{"n_layer": 9, "d_model": 384, "n_head": 3, "n_kv_head": 3, "head_dim": 128, "d_mlp": 1536, "vocab_size": 8192, "activation": "gelu", "norm": "layernorm", "norm_place": "pre", "norm_eps": 1e-05, "positions": "rope", "rope_base": 10000.0, "rope_fraction": 0.25, "qk_norm": false, "attn_scale": 0.0884, "bias": "all", "tie_embeddings": true, "parallel_block": true, "init": "uniform", "init_std_qkv": 0.0309, "init_std_o": 0.0309, "init_std_up": 0.0309, "init_std_down": 0.0, "optimizer": "adamw", "lr": 0.00102, "beta1": 0.95, "beta2": 0.98, "weight_decay": 0.0, "lr_head": 0.00648, "warmup_steps": 410, "schedule": "wsd", "decay_fraction": 0.564, "decay_shape": "linear", "final_lr_fraction": 0.0, "batch_tokens": 65536, "seq_len": 1024, "doc_mask": true, "train_tokens": 470000000, "steps": 7172, "dataset": "wikipedia_en"}
MLP neurons of a small language model. Each row is named by its layer, matrix (up: input weights) and neuron, and shows model dimensions 64-319. Each number is 500 + 25 x the weight over its row's rms, rounded and kept within 0 to 999. Numbers have three digits each.
After each neuron's rows, "fires on" lists the tokens most often at its 100 highest values on Wikipedia text that the model never trained on.

L5.up833:482485489489517493493549539520498528435498499518527464524500465526481528474496476527519446529499504462491511490502490519536537478468514482516518478507457493506463462484507465464461492483498503489507527446522467453487488519488518488466500530510487513445494512510541487489508491494495499506526489492464527513534519520446514502514534525552517523490509483495479530466494539510540467500538501523508461480503571527503487462511495497489497477507526503502504496530451477539509514513498483486490554509496490521445462511520528487454488552506459492510521506497546445503527518446509495498508511483515509462505482460533516533492527522502428508482496474541479510517551489505501489481529489491528504536504474533523444472501483505476514518521528504528489540515454527542541511492513535
fires on: "=", "-", " "

L5.up1157:477526477504511489549512529539511494467464470515513506512483487496500551477513503479504436478514511446489538518541445468506501513468505467499477498521492499478508485523446463552462472504520493458472525487506498479493472477477497539502520506492501478472523548496544500512523471492479510464498500450524523481530474526484513479518520538500515518483564535491538530474530536546529459502528529532497504460515516533439511451467465533531512459481502524489526483544456461499494500463481475509521511510521510504467513483482515504439474554478515481519499527543504468488547479475472478477499466490534508509513495486492457496493510529531523470456505446540536478493487497503486481528501482496532500513546465502467493469499455508472499523503531498502490501497470505486494485498535528
fires on: "-", "dr", "st", "pl"

L4.up1459:471513494548501474496499565502503501509444452486496508528462517505510499485451514460502517517471508476507527469487498524530469499516473505568555475472456486491484501503494502516473514498557516501516480454525492492534512471519531495513510515488508510463486508498491498526456507498484530512494510513533522496483534509514499488511526528479513528464531480494532495505477482521489468485494514526523525454464516500485474437511483441536484509502507565494481467536493470518515499516514547522481496539528484532511504468462503493466486499501513478542522512481548497456493505507551439450532542493507502517512475532516526491465520497463469506545520461514490532473515530519525471535466494490455517499532484534476518484537526511502523443500545502529533471562465486478485512499504500
fires on: ".", "-", "–", ":", " or"

L5.up227:517503450527472463539492513481480513507448498527523490494506502509475508525524504489475519501507505523489500504485481521506512494518474497473516505433504487515468458494546500546447485496528512535538522508515534477520473493513498476481527511517525481514492491452478528528448515492535489479518494494526524509488495537501492501518504540478489521492544464508466485522488521499498520499490529535479502461501553529491519473532519475485509517512504572498496460491470435504462505515496485507484493496500525498500533502492509502478478436496520495500455459488502512483497499473533472496520486506493510482503481513490494490499456494515484514438519496507525482510515505492488501489548491452510489524520525488545456511498532477456513456538515538522503524542424554539511518493515469
fires on: ":", " –", "°", "–", "′", "-"

L4.up1467:437489458518532488515522506479457498488509488517515487533541466550507493491505517476504451518505466464520523498479438499497539503499527511510518550475484482505479476466525476524478485484478539489495500477532450473434532451512482462503538503536510446476511536476513492500479521494520532480491533500482500511536506551507496501482524489526503511499521511501506512466494461522518504504477444533508494472472544530463461450487468473515514486490497534505556506535507519532554501474469484517485545476491543538449489502511476517500482532491466480522496466485524484515495525458497470506528506516518534513492511514500534536488481504491464546500487485516492537494518505515505525498484497481472499512510436495551498491508470493476503513518521480491459477502441476501501537515451496
fires on: "-", " mid"

L4.up411:500532477510511493511508523523477499501428472523549479515514479477476477509489524468517493479494534491471525496491499491482516517512439509520498478525490488542528534466506517466482548504522504496481490476494492516541492512544515516436519491500506520525469527492515485537522494507480528487462510494549485470491466480490512472505544508560477562458464483507522509539463460526477518489440509558553503471453492498503488499497485497520505521490492485498492502534477502458479550545532498493475510464527525516516470500485444525475471477459542439526528509461531532489502497479490498507513526515549482487506494508544468507500527493470488474477524511466501481503512477502534502489523496453500443494487510480479469464510501483506517556541492500515502469528453540531478483455515492
fires on: ",", ".", " of", " 184"

L4.up742:442506493537476539504538555497494507508492476534513488504532489508526492495448550514515494479453515450500506517483531489465547461486491466526540455499482481485465478471526480510441513497510515509493534474526525498519512499498469516522506503505486481466493531497506474490499505481476530481492483465497536537510468506513502468517516483536507518477536494517498498495526495506526476476474538515543464490483536545510490500478466494528499498513530475508483516490455475478508491485508487521489490495494541519488464516499514510449492540519470471482494453522520489439583505434474461517510512502521492479453530506505510551494546511512474556482519486506489536527552483525531530509514472450488510533499487529521481488515492519477513517512528523543508490515468525485526519490510510
fires on: "-"

L5.up1492:494517475479498498509520494533508490519466487519425506499525461511549525514480501475511526530475507514496476524516516453500505521523477472491530510502460410511482486487467532481505480517566495489513502534463446501495500536506494484497520524520489505490458491525503509506520515495501468516526510525508510448462516497493495471510526527520531523483504527430513488507482479489487498483528547530469509500493479513452488504551449499552477497449507494499505472505486501486495482474517485489483498527524544493524468505537503510520487521526493478498509535476513500463499482490496487508511524507476447463475525488478467513505506529468504517478529514551530515522528501511477482518540493534484494516525482513533520556502497547520498535511482489472534486489525482492494489520482492
fires on: "s", "ing", "se", "'", "air", "–"

L5.up997:447489441520502515484496514533515471523457500518509504524520472532467514535522548506475457493460482502487535534478507520521552478509460518537499470507479514489526520512481492513437441516510493502521465508492497493475525457472493510505529453534515511505530492473572511498475463467522493476502498521491495503500516509507514516484461512501514495484505522489495517481477518470514490546515508510536498508434463555515540524485492522541482473485509491481531501484467543489534515509438465494489511544525548548523495518472499499469494483493536505524426469485459509480537501491506498522555467519528543528509527546478456526500487461517522483539503486545462456485500505534552512512493502493482505502495512491474433535515503510490507528504519478491514481472490470531511524507505513
fires on: "-", " (", "ock", "r", "p", "ad"

L5.up432:506503490487547489466461522462520480499452520500498483525488508497499513494489433499517485520514491476476447483458434499505486462495485514518485509508466521477533517513509502482539480531527477482558495493488469494500487489492534488525488489480500509498478446492538546516508487459525524478483517502478535495450515509497492536470480477492499570471514513501533521475526504481488524502472520512481508518501512516490498495497492487499486522494519511443565510501492489488519499534494488515503516467537491481499516499500498519457482496458518507510490486522532475499550457537488489504525488497480468536541471516484533545520468481508426486513482468524476453487470527484483509502476497510496458516554463530487532522473527537481524487518480550480530527469491512510488550502496484
fires on: "-", " a", "org", " Website", " one"

L4.up241:455474478515519476467456501480463507477480515530482514496502510521488522474507530493528523490481526532503485505485526515523497450483503523513494469501490517502492464531509546485480463525545529499510487490462480487546537503526479508481557480556478492471499496523533492460541478476545498478492496525574519502481494534475518509506500527497478497494539535515490500550468521431493487495472514508539523479494503471487532512525504490533534501519527453496502494480468541525459492520481484509490505496472494468534486510537521498507474477492531511489520459440515493493499507476490516451484480512494529485515487503502480534507519482511449474483515476520492504491498494506489477491497540489465502499528515487524476501537498558467505491506541493504490490457508514504525495494528512
fires on: " such", " following", "=", " opp", "si", " with"

L4.up661:525491511482506528498500531475491504482494496512504521485473513535539521504492510435454494547460483514493503458526509500507516476517493489491490561456493533502464441460504526491481490506506503501517529456491507457510473471533486512507556504552487491473513485520527526469477499504460487495489535538467535522474515509517509469500501429509491562477467489493501510504490549530531510454467565506505473480476529526486517527518486473546515521460502564453513524528512456518518473500536553521501481505548504490492515530502482517485483501487523510519549500458562490500488518516522508456524529457501497503491492538527530546505458516465486499517513479484466519487541475527439498527490521441479510525484480516468516485512494511485487514496500476500506494499490485473506490532502476
fires on: "-", ".", " term", "d", "ed", " or"

L4.up1335:501516483544485481528477496485454473456473466522546439531491514496538478478482519505526455463522487508456461494496509488521522507434478476502516505519448499488473452516493514525496484510528473485503540481479490476515519532523521482479501485482537519491529516495487513564510480542511499509488545482480505510509481506491531462478479503528521528441492516506505475548448531528487529476487524512496534481497554521495532476464513514517485500528506500517490529512466450496483503534517500506482489476505500494464499514492433487500468506508485458537472501484496457460502508463478508468501512506529471483497488483514490496514486540468480529487509521467505493471486524503502480488504453501519466538500478505544494501526526478509539498520499483491504516470460549557502502477471482
fires on: " of", "°", " in", ":", "′", ","

L5.up266:539513474488482494470518496489477504506498537496499495488477521535501499476468485492502500504461514522471470478532493472492533542501491478509472486457478501531490474473481493467515486522546520491508531547496509547522472525529511535541517473517496519495439510483501536494484489472498488500540484506502504476465497477464494483544536491493498481535489526486492444507475501473518534485514515521501485497475504484483446506538510496528481515518507515484528500493524495493495482484551508521528477533514577491525454526494427531518467486472470562503465482489569557512505507505484494464460468495480455510482512510507537526473462500504507554495526493497519443521521452512482496477512517538496486507469506456498479488499484535522499488509472542517477522481509478540520523509550511
fires on: " |", "–", "se", " Notes", " were", "ished"

L5.up923:507497500497532475519457523482442508495495499494531477481489519514489528512491517521478456466499488481469460526512493493526514473493479502475507520483509488476532513521495494503489538545491529452472497466454509475550504523473517479498520501520505517471494496459498525497477492485519501503541550464479522492524496456519499533483473478508504530498506507455477494525511547485530498486484523525505489515461482458492438498503463542530464507519530481474558490512495506518510536480496462464522543481538471485528491535460527503466490520448515517555478511469507506490524484519488507513516465459506497497535491480465470538533526518484539476503507458503489503508500511457517521501511523486539500518532473492495545500487529529462495505543485501470515467484518565493490465527520490
fires on: " well", " 1", "/", "N", "c", ","

L4.up967:531495482517492473506507478512467458492519478499495458512531483492474478525496464481482521527510475492460475491534497446529553501465502501504446462487522485515487451467522523525482463502486452513533524484474507520531446489488506472497507465545530529468461511474515471495523450522480460491503541515555503495501532477476510461501492499504498495517496524505506471474488511495491494515493514507481502502483509526474513505510454510479484494490538517499513499498473476542503558491523503457463500489475517467493454482463512484479487529512548464516488526544495507483517508487488513478554484478487460522488491486538522489475534502455490477515521496480474508530493480496488507510511502478490477548539446449514494469557486518495532492549480530494470502515486512481502562503508526
fires on: " |", "|"

L5.up1506:464506493491490535486535524493470503470453458537437486533476468513459535475484480512520505493465475490414553522482502526538531540472458511511535488500442502512519522457484468481511518528517506491467516557461429532521460485495500531503499518530559511483482502539497510524522468478504507524494500497534478527497475502522496505540534516480483487520479498471529529471517461484451534496482551519525492478477519489490479538479492505490480497518584511516486499503485435534536553483533556476487517530511527497524494471522516517439482489534511493479527498500543476522525516475520499525484517519515468490516475460500496502504503493492500520508533492491454534490459514511474487527482524496549479512488479473499483525527513517472502490464537465522512467501485483477504514486476473
fires on: " |", "\n", ")", "|", ","

L4.up1315:486507471462526510499517497476490484556501481496463475502458513534495498517477510520500448460514495506499493506494484487546511486501464475480481518507463508523445519542527501517482546557505530489487510502473494478477504511528486529488491487494515540504531462514539504483535479504476508472513524517530503478501482541487489519481521520503480522469485522496528533517546492482457526507498535515497508510479532504448463523501487482494472521503525495453508513477502484518534510471502492513524498507511552497533478503477461534465473544477519474496528503508492506488549517495488483523524520466504466496484540545541504491525505455501431505485530507508488441514533471533508489451461492477489525524523466497458484439497528525509506492500477498467503460447501483547487512494508480
fires on: " of", " |", "-", " Mean", "ti", "ass"

L5.up193:496525473520530448486483512506480473490511490512515512513500502477503494499506489505505489519432516495530491490462499481499496516532503522485460490465459496490503509506490484434542498545531517534506507536491513514460469507479495541488513512500503505499532455496467517538501491492463503504502432537426506511482468489504534526526480474502481489521501503494539503462504505494504480468514555482468478503498487503538471520467490465464482541467496499484542497513477493511512487476507526491476499539530452498487496533528533498522486461484511513481483472486537497449520463514445470485557498518504544500545472521547513494478481522525507500471532523499456497480494512496478537546477504483514465537523509486511525528497528505443545516562490494486496521497511474508527514544484534
fires on: "-", " a", "isch", "ly", " also", ";"

L5.up1361:474498495515484550493430527504475470542480500505517445520513503526489513518475512447515512488503462507490506516506487492486552493483501525490440487479505490520513480504485544544488520482547467503525495548523490471544518520500506503462496539526493495488478462478516514515542455491513489513527498457529510497519480539496510484473510512491490533505490520488479468520481498505491521485467545534521491498453530491508539488526467480524466539498506498534506457479473524506463538525472484480468519521485495501506475470481498561485489467525523487489528499537518443502577523494434483484509497480517489477514502468488508507510480493477492537439535476505528523519487532488505461500509468492532478494476526511493511525546503537488548525563457492517458517510512475507573499532498458
fires on: "-", "  "

L5.up796:460531510471512509480490484457507487483448486517495509490499505507473519589501539504496539516477512478477495515500496504483503477482473496460533528530479464483444469518512491503461453525517512556464471478472517558487490488526477460493493541504561504510498470486562515512490538476467483459517502503493503466521527480501523444529503531491532514485515502507511507466507504475475481471491503489487476513527514523488471472486513465505496536479559579476491467470461488532547503476547496495465498439473535460529495535461464542502459505472483463497517487482534552478475496487472457497535532473457490529477503513489538515503505533481467532478526469474513485527500465509472509563510493529524523527529498501525500515538482493504494506510502481472476532509500487514500548468503495
fires on: "st", "t", "ll", "lo", "ff", "l"

L4.up976:503538479514465491509505518461508504449499502513554527473432486547460491523515481486498509485511448503468472478486495446503510498469467505500468530468509519501496469536474557519475481484526471480532538502458511502528472524495486500496480484513497475434507497496511558525490495516497491497535495509511482499449477527541526497519517473518461501519475517465520510491465469498489497499513487523529470490499543539510454518518500486526509473491514521486483461487491492485480503461505553547496500469533516505475480481434514497480501491462543500509541493482552545482503498489505447490511492518513520514538494525502576542461546463504485523441475506499480500491515472547453539504518506467499463496498508516507536508539508513476483488502519473479490494472521509474514528489542532
fires on: "ti", "l", "al", " general", "ular", "ment"

L5.up166:495485481525487495442463471514456504480467511501540495488501499491510513516510526460499514520480510489468520473517541478509515513493479562504475470497500503509443491473493505482429512490542515502516514499476481473534525516483491494508497497495534533488519505474481526503467491487489472463508501520530513470516477483472511465500531501526546595499495501495507495531492498522456481515517546526533500519501526543477450468493466435522515552485499509531549494556493480506488537506501527477471505522537505486510477513471464483468473521513547534482484489473523501501498503494484500474503492492518469487519511499498526579482522490466482508490472499486470546495509488538484455491510473489487469505464500456461488486524515535476534512521481533520464465496487526505519499475485487
fires on: ".", ",", ":", "–"

L4.up410:487495467508489469511499513518437517476498492496505492512502475513461492496504520487498462484520508500469519506528507524522522511495508470531492517505529514519477480490424476513461479523506522499502500495490462490495471463473557520506516482507502498508519497508507486548502448477467510497496516542558509490481482521536499526475553519472484494452499515476526477459507531469491468485507525520466506531474502506481460522499510491511454543524517540518526475508502489494527450513492508506479515507526525557473486508510498554497475497510489476469512467508546484514550502476458474486507498498473493475467521458495461501491544501490479498488510516540456502497528477479484536489511489538498528504549494492486492453467493535504518485503504487508527532451483492500465518514496539
fires on: "|", " well", "uc", "-"

L4.up296:520500518490554463488502527507492480474500501528494511484499495533528521584483495488493480480536472513529495493502544527556529479528497490540506477515476523540509480527508491505473512507517485514465543529489492510488480444498463500496510518500505527505513499506498491510549502486510474477522508489550517465503482501453537449503499473519537497536543493506545491503510474497509460443468530484485503488506537504521462472499504473562444520479530543498478493482476493492523478469529473507529497535518518498462505505474507506493482504518482463489498494503453539478518517464518505479520533427479486483496489474474492533516504518478530481501531457539544472523513476509543457539459482512515473534534492489478491499508540517520475537508469513493488471494480492498500485508504478
fires on: " almost", "st", "ll", " later", "sh", "ow"

L5.up659:483528466482505464482500549510473523539467510531535500519510495525482514540509490491512522534502501480493473514442514527476488518452491521497467489489477466502464509501486518537486500543501515478526495484486494491497493517517523497508493497516521525462476485485496488557532532502521460498561498453501512493529513528497500490492526539537532545508488490510526522549472516551513513524519528519515517473501505552509493425502530486474465506501496543489532448519478474494528523494504526435486504504535474506460492515472432496521504519503517526533500511484568501454538558470484489505497513464524499483514501516539519464494510539458446496500491518494496461546534481467492523499538487511507492506462483515520512497507475510498498496527506540512467524514439518542531494458494496
fires on: "="

L4.up1275:504470494544459479531517507468477504500491485531532483507430475489494503487458496528460497479497530492490555467520509483493506528495496538482496481493452509487479516466454475489497547508513498497492497510494469526548537508498528518477478510484524514522496484457503474476510507536509501488471518509485488502497488513522517443488525502453553535476517497443519473491462499560498516510513497513527453445491511534486488490488483460526530524484507497491503491528485471531458505497533538487505490522529530509495481499519467515509464536498499460551454485461553488473489497510463513458551496517558502463485505511488484521499498525466504540462499526475511561446527496550461480485523479450492493493528479476494479490518472472498553537519521511495502525490437508505499469463493476
fires on: ".", ",", " million"

L5.up280:523476491528495544482519522506482490551496471507504504494512502512486516484441508473477489487494483525451484548491493527522503515520485515479478492496485511511494515463450537487505503508536513507507436501512485484458517510522503514484566469501470534466504475471532514537482454468537493497492509514515508520522526497523495489467541512530514516506543510500521539488503491482523506464497522543473522553472469489456507483484448522519439529473522546472537467494489530509527510466471524495519528458505538492519484495513536517485481499510499488534461482488526513485486500552436488502537484507447485476525543433549498539492507463485491478502483467502479474538487468489533488527480478518513475495489525469485478467482467523502508478506509494491480476532499513488493492521513460
fires on: ",", " to", " of", " To", "/"

L5.up1013:472503515486459478494458520481520504483509479539486500551493475515470542525437486495499499494518502482428467518490491429494488486493454508474482507506474474519475486520493495536481482517505523477491512507470506490483493485494474511427506538531511519485467522562513513516474489453511517503488516505454512513484479521472507484498505492547532465498493574451489534520452544507461504495491493511492515508524537466486555478573487498522529495473538501463489456489490483527490519492502484511536507533485503459529465517522505518513486476535506504511452463487465528503544538478496494472492511496475501475489522481486491519545453488508486525473513498503486497499504541542507474498556474529504515515531493473556516514533518495472518477501477512477533542495463494503526528482546534
fires on: "'", "s", "em", "ry", "ing"

L5.up578:505511477529491475519498465522506501478491502509481525493514491516503550463448491480505492500549474487519464531486497498497459502515503507496495469495524519531476447478450521507486479519569508502509504498510462517520509544521517498523519482525519481499464479474485536543527483507503522516564495501496494449505522514466489472497474519482515486456515506499503488474562489511504464499523497541500533499535508529509476491488519545546478507500509511542510500534506497511543486515548551492537478543532556501539520551476447511461490502474478503553488491510472506484497483504503476447473485456469455512527489516496503518506534476500509518471532514543495471466566539496472471487530511490527500468503478500475492518538436554509517478482497534507505461484508492494542506480514524
fires on: " |", " =", " (", ":", " be", " on"

L5.up36:467520470514480493523521485464488496499496521521532526538477460557497556524496495456502522499506444525469479507514482474503494485498478543558505528480475478553481469491469517544477522495509505478464493543481522477536493479540540469475521526522532480477482495480468495542513492530501498460467504515502482466489479501549469499496538493514503497531501509476463493506545451454507481513490530539542492524524526515470469482524497423541494500466532524508471439497474481496470520441518516520506501492544526495532478498456491518502476504473495474485459470498522474477536479503490492464484531492516540481491493525511509538512473506519512516434509459484464511476528487530467508513511501462513471499493492491507521488553475520494514524516477484495478478487447488513503527561494485
fires on: "l", "ti", "icient", "id", "si", "ive"

L4.up794:528466451505488483517481495542508500443492479516491491549502473512523497456473546516507503490513454498521482506549577457539515537495472499522487486497472516501518477482493511498500450549527487540536478500513475514512488461491527438511485482513550506491479521488475485531488457486513503470481503484498487515493513531532504494461474552511496530515538476515518493469514550514470491488524494527506522475460489477469537489535498470495467538509491531531473523460455466503510482533507495517492499468507530526536529493470526528520476523481515478515500461503494504490464490471505480473519556551485432539475514474494480524508519513451459502464496506531504519499473494527508488500509477518495466502509513499452460495531505515490537521525524516494457541516492517524522517497493479
fires on: "|", "born", " |", " on"

L5.up89:451531477520542468477522480509480500545514472503528495490471491535488483506489506467504511461449559441504515456483549472509547481464490512516481455511490515477501500456481496486537512507473493482497520447505445493538534494473505534466521490504512512458497510449512499510498466509499493496507558461508531466527468464526514476519478521550520511506488519532540501508444473517491504487482505478476472448489499546511487447533494476495502494499556502512508456559504466491513484506489505461501521506507518512466496512480483473533497479501521518501512467537523529528525458520492502475528512510550521472490497518515509498507502499481517516498494505464482519522489461559504497497474507463543527552496466493514505493531487482447541519529478507492498539506510500522487470471486533
fires on: ".", ",", " 21"

L5.up236:468478469496497506527508512532496503521512505503526499490499512507475513494476506440476498555465514472518515513458469517548545516480526507529522482474486479503489452472455500501475547522519507501551502511478470503529471525498543469474521511543524529484485551510500491540525524465517483500505521526507470467554515524465499429464529548543517505504537501473523543493480476522486439487522533526489464511480490512500539485551518469497505482490505537495547499534496480491523514485472487447450489521507513528520470490498472517482488458520526523488551488459566482466501491464508463541515486482540445494515513541509533506448486495505511490497500503523429472530530500479492485529513516496509494501497505527531507462466512513476498547530522513485467528496485488522462509489480482
fires on: "="

L4.up1351:527505447492462489514505498476482485481433513489544483460468492498528494509448471479489488490506530492471538470479480501499503512523467525528499514507521472553517529502493487496471551539543455464483525486500448501516509524495560499503506499500500544496511529450509503507511492509497488512502482512525476477495495494533515450518486527530500557459496495525525464530464495530496495467505467494572535486448506518504485506499462526556468479462490542532484492538497487503482503479502539455483492460505491541491471460490442468502485517499522467511490497467506513491496486481500463474508472454536516458509510482506505504500534485486467491484519501466472551500520502518506473494504472476515501533481508422462497517545522549493530511530498523538494479482483512475520501463500516
fires on: "–", ",", ".", " December"

L4.up1187:522490459514540538492486467445524475462515461518513498497484520481492527506512459484511497503480543479486538493520472449510531488510480482506529489531483512486477477454529502493456495553498524493528501509492522503534483492539531521513471466485491487470468486514516537517493425517513474502501470515510496514484509472508518510474578510501485487492487502512465556537503529484454534502515507542546554502528480504484511488496519483496511513516487505517515469520478490495509479549538486487484499504476487514512469526437465453481484554464527504504475488479511563506474541485515508498517493510512501519481533532551495486461543519498488507489518483507505485476507459487473472516479516478496499533486521491459445544517481551476506509500522522528496495487490509521531520483517484
fires on: "=", " |", "-", "si", "sc", "ta"

L4.up476:482496470520470464487497488478457495499480507524526473498503507532475519462458497498468500455534520539474482496470510501486505506495459491531495506521477516507539481528460459532511557534546498490490485470499463468501483481522537486489537504547569507503524485437489481509506457501531464515492526521528474440476493506517489511504503531498493472501506504508536519513478475543484498493475509526513516478498492493484490509490473484522487468492512510523542500491485490473506518467518468523475530535519509508512472512516488523462490481466472531505459476524478508463530456461529519458509522491503506513483500465514483500498521456504437479471496493528447514492521513498451509504504517498564502523494492465459477474509491555476504483501479500515497481497531521464499458471518557
fires on: ".", "\n", "|", ")", "mi", "-"

L4.up920:523511477504465511518497542452509491504514516519513474527509490470462521516506491481422517476502470503541464501504483504495493507498479528510501493486502481500531509539483504504531505527497494492517514519471473511519480518517556473526516468519535502478525490522486516516524498486508462458491550530511503488507476550497491487487536520472540520469532495502530562456501513488486502496503518541475514526497551469475525529544520502533482516502501499511504474524511465501482542495526467473480520536453503536543509531499495498484492476494477502501452481530484461471458497454490506426501506448466440547483512514511533501434498519441513530490457482496482519488469503516483464470480499488488423480512516455474466516513519534471491527530506517488483519504490506500482526509501502
fires on: " |", "|", "born", "  "

L5.up602:508531488493458544530473476487472496514500453503531508513501482496524547475483506465459550494506499528481523519514498525496483508505477507508509449521511488505501490463480501489473521505500518523560516496488501521520495566504462505472552501557476463506476499474472506495486522479559489464529517500502529506470523514469498488493516532530565525531535513454457501529470431496528535491497496528479466487490496522482544527520459516486489524492512527463505484500484547483528486488511512483505500534459478456517500502519513523464493501466495512486499508479528490508502474477485520515488535481490461467556485503525493486509501490474499537474515505483485499536441470475490461519491534514488452523555524493505514543502483494493519532508488536527499521493487505500482490549509490
fires on: "s", "ing", "es", " add", "cing", " claims"

L5.up442:506488489523492513512502488464470512486462497491477478509492501501508543491478491476490512490501537463505522525476540537541497516467477511495520485470508513526494486448477512468490526554574497485480476528460490494516480512475523473492478477577545506480494504506506520498506484504544478524508486527472505484494509520505492519497516492520519474493490494465512473497479510525523530520511523537520465525528460468525502474509519546499485489527530515488502511520497437550507476528525507460500494516517508509512496496507485465453484481473545468529483467494507479493491528527485461497495507447565503472545485487531509492420520456459456544492537518463483512508520511469483469533496542448516495509488514518492489483531505546490516451488531497529509496543467495506532489482462459
fires on: ",", ")", " |"

L5.up1530:431506459499522519479490522455475504498503508533512480500500452512460510432508497497488458541514491510461530460483505510519533471501508516552479531488511476533424476516521488463484486501551532518511474502501462490503507508515526491490528469504549538438512533474510530521497522497521534492511501487499532498500498500484493485495490546519516506472499488478498461502471488522520484510522525548526501504459515523474460463530511469514483449504518514484528487534491499525529495493460492455483511490478479468498506519507508457476475502478497493535484456466521468501518509489457525506499515495537518446520477480498497535509515498487495530482473526498463505478501524515496510495499517502533498497462504465515463520536465538492502494500465532519508502531457518520580552478473513
fires on: "="

L4.up712:496458520486513533507500522525476506444504510498538507504462486524522550455482530464496505491508442496495472563526479509508497496495492484504475516547518493518526541462502547490483477506536469501541494522485479477511509473509455478474521494511545506477500458459545543461476462454550481497488515488527476508535464535475484500477467497528454556487517538477509472522476476490496492537507519546539491476488495490519486510478405461477535501497522506474530499498499508509491485527479492512497505487516531550466474487493542503507507479521493500525490487485519507539517560485514491486503518514538534500537545461515498507464496496516510544513478475527523493488469476505486465515491526507488458488485454468486521551502517543468469510497522493487471457469482502492508498502487507
fires on: "-", "si", "iz"

L5.up490:505492482534499535565509503517502516546501486502507473500500544537519519492535510467474479488486450533485463476520465513530498479516463505481516538486441462509491486509506507484432492530526462490518480485535497475526482546495507491514478513522537491515483471499510535510533465500434453539482481505488491505517457541487499525458517485487587503479487518455497495500531487479468503512471516511526496493489531510520455515488497442528476528503507504532496493494497511505490528504489492494499518555542452480526461532534487504514469493500519486524509453487551518461496473510441521471501526505563538504537530491520476525479514485495491501473513476506467493457501466480508487558522504485480482515509493498497504515509491533498496495528492486506526501483541500559494508501501537
fires on: "ti", "si", " be", "r", "de"

L5.up1416:518535506552461498513436526520498509478507499515496547504491447541507548489482541502503540478493422538509448495513449467533503527442488519535479471493514482514499496514472531502515512509515499484513523473501473483485520500494492494508510497541520510459526478507530531495500455472454500516532503522489498488489507503538500532518525504515522474498484494459550496498462492485503464477522518525508499515471523522496460463499509449516469515525509492521493442509480430559532493482496515532493501502485534508520459525444512541488480517464531432522516489492504484490513446501469499508510521502523512500548503472494494502482490510485496561486529509510489462452531494474492487478493509520518450490466483502535493529517466525515491516469518507480494553497497516463519519530475496
fires on: "ive", "l", "al", "r", " 12", " 28"

L4.up1108:417507494459510484513459478504481461531441440528468529511478490558477532517468469531515477459510490494481516510502504462512517500496470518520539491521462523484495499519522458493497478520499444505520514515460555531497473508537485499523477508514464519485497493510500489441554490523507483505536500479483485530464498506498521505507465522499485474447509493426517514495472471527489524489508490484521497495529524493508522484482508475491523523523484460505533503517462525467498546514506497552454514566470525541545505530491492516517481512526473484507530502518518518500514481531454469505547529450532526470481512501489541513549517490531470485495490524550449556485510528503507522503512483476502518523527518527515498444475451503494542480522513492499551504466499452507503520509541500
fires on: " of", "=", "V", " |", " wrote"

L5.up34:501520475550520475506495480509498472520506527495487490512478489523489480439455500477454524476483526507525523525518499479499499503503486532506517524500467518516482493484518539538492465520580504523487463545463497556508471497494532467537522500543485527498457503477471499499491491470454521491538486491519485458464470527505517505504499509499514490480503483502453520493466528491484503499515516527526497487537504502490498533535506492517509501518482468505501442531489467497521486502513485469535458534545504516546487502505492498463491514455508517490456490534510537479492519489531506445492512479450479525500537527496486481472519510479501549523517505541483490484503500506428489478511543528493467498509503474514482517558475574510477525478490450503489469506529513565505544500495521
fires on: " |", " 2", "  "

L4.up1465:529500477528476526485477519455454497490456500484474504472470480486518496520467497507506500522515492503434472496477454504525523467521515523531480519506478487522510508484471550517487502497517500485513503466516496501496499490520497470469527492509522523476469498468519549494463476459477509505526508485488515487482478515543478511469515549526475542463495477476505519546506443515494486513487593528481522517451487522532467518539482481523506514489508513441474483511506502463517497467504487501473508496497525515506493498492528543509474471496564464505518467464486492488532526456513438468513495520549518490534468488495514522488471509478500542485504515507516481496519464450491492502531541482505470503492454465536504478523473552460487516521472484514536472488526539507502509522458523
fires on: "-", " under", " ru", " for", " lo"